From a checkpoint of a small transformer trained on Wikipedia.
Size: 9 heads of 32 (1 for keys and values), MLP 1536 GELU, 20.5M parameters.
Architecture: LayerNorm before each block, no biases in attention or MLP, tied embeddings, attention and MLP in parallel.
Training: 616M tokens, 4701 steps.
MLP neurons of a small language model. Each row is named by its layer, matrix (up: input weights) and neuron, and shows model dimensions 256-383. Each number is 128 + 24 x the weight over its row's rms, rounded and kept within 0 to 255. Numbers have three digits each.
A block is one neuron, or neurons of one layer that tend to fire together. After each block is what it responds to, as a language model described it from the Wikipedia text at the highest values.

L5.up257:097118130115088122133118114128118131117095119162103100118154130127108136126161130127119127149155164128102135136125099148152128124141115135128144114180142126119118123143144124142112156100122106127133208121097088137153126159117134087095171132128135106119084144092144129099073110138145165155168165138139149130116120111133170119093092080130121139111127113149170134126123130131092124131133
L5.up492:093167135114144132157122101110101144075162117136170114102110139127111127141127178146143111085188110130109103124137130144134094132122123124121073132123107101162131144124069136088182139109151096144136123174096143099103132195124138107144096095152163139094122147140140098107154132150113109142119136091108141134141112118153103097113097128133129139103101142102189125120161162127139117109083
L5.up544:133151129098147120095128086117088153118158142177121161121127124160140110129149151150150134067099128120168126180134139150187109140142139123123137139126111117108125144188138132131160110103089115138148127106139128088174154152119123125139132131145158138148142132139091093154133107114128155102134119134112160117157103153117132097130092181140124131108124163114137136160111116115075098121119
L5.up578:115146102102162093151148093109166123131100176134131137141151094135081145095100110129111112111141138120124115125140124147148119174143166120090131142171109130123111139141129096120123123064076127076154167109135125100150123132117122078142139145131126145103130104143142146105125115125158172148094160150113098114181138101117174078137113172142129148087151129140099088150106137120127085139111
L5.up609:137153112123146058131132111152136123117140097114102142115107095111120118127138163119145144106144131129079072158175164161131156163123116129137126126134126122115127116138139113161165147125129127126143132102130135123170131137083139126147087149157161145098161119121131080139123118106133169099111149148107170109132109140158118096132084114133124134102122125130143143175116098117103119118140
L5.up615:120152112093154114095153107140137102104192138144133151114094170145133121129140160131133110135115107152131130150088129167141098164113155116133081119154109124159123133187087130129153164168137116106130143110134112117140111097125185114133104112167174180135170158104130110093111140130086137124158118096147149108098128134139106092106094136168136119117097137133154121121095134139084098118131
L5.up639:141146165092178095060132101113090110119147146155092140122133125152112116131136161122172144155126127137136135109143139169160102156135148111105085168120078113142119120127139157119143151086153159149092100125136139090154137108084130070110139143126117104122116113134128148124132137078116157121128135100162142135098133127136123114113131143128165175134160136140161135114135161116082139111145
L5.up815:097154128144193104114131073129151137121177144146156137136109116108092115101084104133155125118122149103170116102122137149121141174134125148076125167114119121092128126159068132133174137064123063117132106116152082135130139162092132142116097097106166125101161106137131131163086143126160152149128121136072135144105125136156173109146131128138151139116129146138142131163098129118077101151128
L5.up838:129152139109152131071136093108125138118177123134123129117097133154117145118114153114129113133122114129102085124162150151139118147101168116089164095152124093117114102160149112142115152145149132129118157142159094107152138134134121108144072155132154161176154174119116131128093130116136120121121141136142120145074108124125128079139086148128141141117126134156133113146124102103103137102103
L5.up940:132123144119133123071129162121130090128133150120170135167086100101153128150097156116116086101097138142154129123144156164148129131123147125107134120149138120153106121157103173153125093088103111129125142104094151093154113133126111095128101124134154154130151127141146146082119113126126148131131090122118086102132122147171116164148114155096133133109124137120141108148130137102121109142102
L5.up970:148132122120132099114163123132161125108133172166109175165074146097112142122105133116151159124123145143111108153166133186161131136156137140121128128156142130140106169169115170148111148151091122119130090162112165115113154102082120114109089124147107146129136147138118143098114126157157134141094139101118144075111146098165127119097105101115099147130092179131138124129081125080103101091155
L5.up1058:130142134157141128119130083110145094145213133179118165148114139157124143068091114115150151112163114181105152121117123146125103129109167124077116113148148138144116155136101094116138102099120128140135127119132041124176146135114141131150122125154133098124158143120157120102145118122125136125137111122087146149123131148119120097136100112124072146112139102136162088133138090121115143158130
L5.up1102:103109129129153121150122110136138074118165140093134127144158122115131121118066156113092129090162143130144125098179124154167157149131135116106099179128117122174128118161107147152138095088129119100124149124123128109171114132128143120137091129104124137140170115121145128140142137151121121133135097113127113113153106123138119120142124151107155175099122139121115096161125121112086085122129
L5.up1308:092119154134140088103140086126114139133148152189094149163177094124139162117123130108088116114095136130094118120103144113149138108091109132074128113140128108139141135112090115171104186138080165129127130135120133154155129121153116097147092147146165150112125199088134075125140134126122153123137146156115163161162135111099146139102130139131148139099119112118144080119136122117126090127146
L5.up1329:103120118133141126140110120147140077117144121126164142165135118102156088122068154127119134092138134146147108118130135163139164148164115119114119155151136123161118106150098144153183082098087118135123158119086114103148136144132153111142094103138129135125169107134143132088131132122160133104132081128159111116145100114168129156131131176102149149108132150083130098155151118117124105090106
L5.up1521:126152142107158102184145083145156140103180176137123141127098103102100104118101096136147160107111118145112150120138153181185178142115112096099066108098157139133097135140094117193143160105149135128095108132141073106146126166134162137148148156152120166117129142115099103083126117135156131134162109125141129129114131150148081122105085134070127167136138136108202126177136124108136134110117
Description: Line breaks that end a paragraph after a sentence-final period in Wikipedia prose, just before a new paragraph or heading such as "==History==".

L9.up1475:128158113137165142109134130163126136125183127104111116100088076119146120180121144134117138077183106106108117138149164159136124144133121160089160142138116122123119080124157132111127115113152139155093168083157135159144104136137135142076117119107143149168095156144130144084089133101117126118122125166094118114138109128160147057154116135091145140104154133133134128118118160088132122110120
Description: Line breaks ending a finished paragraph or section (often before headings like ==Personnel==), plus the leading pipe opening a new table row.

L5.up279:112107090140114128181142099097157145125131164103148153148117138088093111089105121131125127183133130138117147146133124168156089157100155128119084132175102146113102147132163139129108121127118141113122163154115128107121139127099137106161113103138150120105113072116159179079141119137144152178155153119111115102168140097103167147130097162122135119077131141140128118181127140108134097114118
L5.up287:125163105139139122123135134126085161150169119128128151134161134172129135128116110136152088112112089096123146161114106161124099144118146130109097114152119109142099111149107119153192137081142158103122155148162126062138120118149149127136143154132135192164119121138132126145139132111120123154171128129152119123113141101109119121138110127102186156130118168132167140155080111101119118100100
L5.up444:119154133121104102119135124121102127083130153110147133143145115141146132128126114115128125093149111157145132152175150157164135146146103119123064120183109131106126126123127139101165103126088124127148167151129127075155156148142121092171136125158119121112152090141147158151139133130133136148162127149131102081168161121122147168138095148119173160097131107127165069123146126138117136118106
L5.up479:114120128114114115147131145128106157109133109076126138131125152103104111104108132124152141132117121144120120151118126157150131174107109125118131138167131084139108095116142101120160137171083134144103170151164130107155102117158137117102091132114158193155118098135130138147101107073127118159151137130134146132143084112119143162134092165120143125119114130153172120154140157144083144152087
L5.up483:104123108136118102137136123125103130145100139104104130099085093146093147149088127114156136078119158135095102148142117140149112156123148117091136122139141135128139153128111184121148134119124168130155115130117114099190118115104117119117101164101144156122168126121120186162125114101153155151168167169060170111140121085085149114135122162115143180087122130109131089128118154125124146108104
L5.up541:111138115129147092136159142102148124097115151110080163135140085168102106108090135124103114114092139147145116155120124142172131149085154137125149123142132119100126142117082143123132153101118143122129127109171119107158127148128133129138094137125119121121164111143120158116172076116116112151145149195088151098163161163136143126143132193122172162114146126131156102147138132136086127115123
L5.up678:146112098158085129137137100118131126114155132075172133127141143158146120133097124125107111132135125100124092173113127161167110165126131158122127123148104139152110142134086132127144113115100128124176111152143118098136112136166147147099114157172185119127160121115122138147115116140168090160176154123117083129141107114122150092144107160115125083092102148141149098169144152137143140132096
L5.up776:146108095143104139119122139121150141111140131096154131122140127158135098124100144135138126134145125099121102140138134167189129142102160090116118105192108105119124093151119121145123102097141151127137131133111118105162160122111124086116084150122142155123175091133147134095139097162156110182144115141154159103137195104103175120117109131083135143126126161123172109154148131106120108102115
L5.up822:069112149114175095174137120099131107108147151139148158128085100108096124128083146102123100156097116113099151123169094166168157161125103106091126168109156115158116135145107140122153119123110135116125103166113090078123117150134123128164100158136144156144152140127133140138101132135147115169126083160112131105157114139118111169127098201115152153126087163097118092138132146139070122165102
L5.up915:143120131104175114117137106127104157115121150100110137115134148161145145170091096130135082108129099139119118160119140136186101115088117131134100121191127150143098159130146155084127121110075105168155125151136110073141151134132137126140153141142108149135152104148137109138098135134139109152142143104151098113141113091086143160153072151096147162128130151125128095117105115080132092104107
L5.up971:109167105118102149102143109103137175104146162074136114148173132147143103137106162115131113128158145155147115160131134155138108145093115096116140133176098151110115122128134172125130098123116121121117142142115129122106121115153148128134101132122155150164149126107125121108117097122165096150180139124106076134134138145117157098103068118097175165078133139114132101172119097075139103092100
L5.up1012:136133121125097118120125117153124134101135103085142137157125123138125131129124107129123079115140119107092123162172115149188127140094110149142094123160165155124119149104105165088158101096117102114137165133157125075125148150156130131154140153138097137134152102165111142135117133147151130159171117156101144107174136108115145183114049145104118135139126109103177121127147116141103124112118
L5.up1320:115156134107132119114128108086116143105149115132110176158110099138160125193131097130139123127102121129154095134132092162152115130153139145109088164150127124116115126130134155127127153170119121137160159149134124102126133140144128137146115150103122136131115095131107098129102116114168131119117137143168148138159126096098118130141077141128156143115125135113185095152116111119121132126092
L5.up1328:113128110113129136150148119135183090134102129120102173112140130135098108152096134110132127103154142132117142163136140176159111157136117123103126085144103128105089115072147154120141171115112149115146171173143146095141112137160139132120141162140145161119151100170114148096145099134121113115151165160120131157179111109116169141153108164118134118106135127143107090143135123134138131105103
L5.up1471:113105092128156109102127090111114143116151127101094137125137104152139127072097151121153114133148137119133104149185118116180133122137139091134092114159126125135106127121105143083121102076100116087155151135137114082152146163140135144166136133139106131116171044143112123168157138179130139174148114165143102114138132146126140148122081158129142152110120128088156119134154121114103112104125
L5.up1487:070093110113111117114146099132142105100137131102159093158183118119120107131109125117187074181124120152158101117098127125182130147135158138115118157174142157139113098101104104112119130119115072120129140136145140105142145164150146135119149159131118122099111078141140149152098132124197121134185142131134144137176148109139195114146088113151122118123127118120122128109112139123136146137121
Description: Verbs or their final word piece just before their object, often after to, while or a subject, in narrative text: watch-ing, leaving, attrac-ts, to seek.

L7.up693:151186121117114112138137129145118171090150122113119127119125124122114124139144105146166114131133091105103134131168114126188057106129134111137122137134113172145127141157088136076138144109128131121147132119146133116154167162112140122140096133113108119152158134179133138153093117132130096174147137130134150120171113128146181136119100121066097149127101127115149105143118122125133085117125
L7.up837:140176120149142114150132067122100121129091191131119181154124099091106103182144144135110145149162152150140108131163143146155115129133115123146126173171101115104123100122118138105111138144146129108106168156121124098201136189148120121111128120130085106095106104094107114141089106101122120127119172157138130133123094137125156115121096146115170145072138114126158102147188162105069134147101
L7.up1095:164164132114141100136150083108119154116128098100137163145142124139121113137113128122149078128126125141115076180130135152178089124175101110131105151131136139171110114113131188099134115118086112145164179143133113078134174149123151139136137150090112119125155081145119130155108125140112156121155113130121113116164141125150140145104034161058152138104128119099186074147167156153122149117102
L7.up1337:103121140101109118128166130102138124071132105101096138132120130162083119110102125137152101120132137119136145142162130111141127125118117112130117127145138123125134141130146146127114137143095103148144146125140138104138147156125118151126094141082087116175147109118128110161144117139125107105130099127127167128166125091129122156118080101113116109105111139118184149126098147146103144108115
Description: Main finite verbs right after a named subject in narrative or historical prose, such as wanted, decided, met, offered.

L7.up597:128136116124121119142136136138130092135187133085149137131087126133128129145102144117120086141136152125105128098176156162156125189112140088087099176117123137159126111147090130139138107122174149140116166167125154125163111101106117100093091121106131157137135114155144145115097149115172127167142107141110138078158116133161110119105125113132134150120134158121119136141128134134085125156111
L7.up1013:126152113147137135148124097120172116139140157100142148138097110128134135083079155144090117125160165112149100109162142167130102172145091106075132123135103154142127113174108147145146120080099133095113154119126137129163134121117125113111099085119126177107147106131144104114115133112150134130148106119121104097138104135153167122094134130126147125091133150138119110145119128139082102136113
L7.up1021:102154144107155124133128120127200117127139127133136174139090122134129138136059149121115102138128149128128092114143146169147073163156097125101106184148117127125140136148107122151133093107144165122130166119158133113162096172168125119115105127126105152150138130128143116097097141095144111137124127147137112109155107143145151122098128150129130149111145142157122061110100135126109110142144
L7.up1199:121181133128107133134145135111184103106155156083179140152126112126134098140075163125098071147122171130166093122134182163126099151127106093082136127120109110147134138148058167150155101094112099094105136133117140120176128147128119151142110102114112168130143072146148132116122127096127112146125105135122097117143088135171142135124136146120152129124147156117122103150111127103103127123117
Description: Sentence-final periods that close a paragraph or long sentence, and the blank-line newline after one, e.g. before "==", "In 1991", or "The".

L9.up618:129135132126123123108130091138126143097117126136131170110145122123121133140135128128133111128130126135125058191164094149193125139104094119154080158157096113118130120111146142126164085112131112141164154131153135042141142152148124128155144145113091118105143067139145125150125118134147143169173136169115136109140128103099132135107035151091148132117133128132140091127140120102125137112109
Description: Main action verbs that take an object, right after a subject or "to" in narrative prose, such as made, take over, pursue, managed.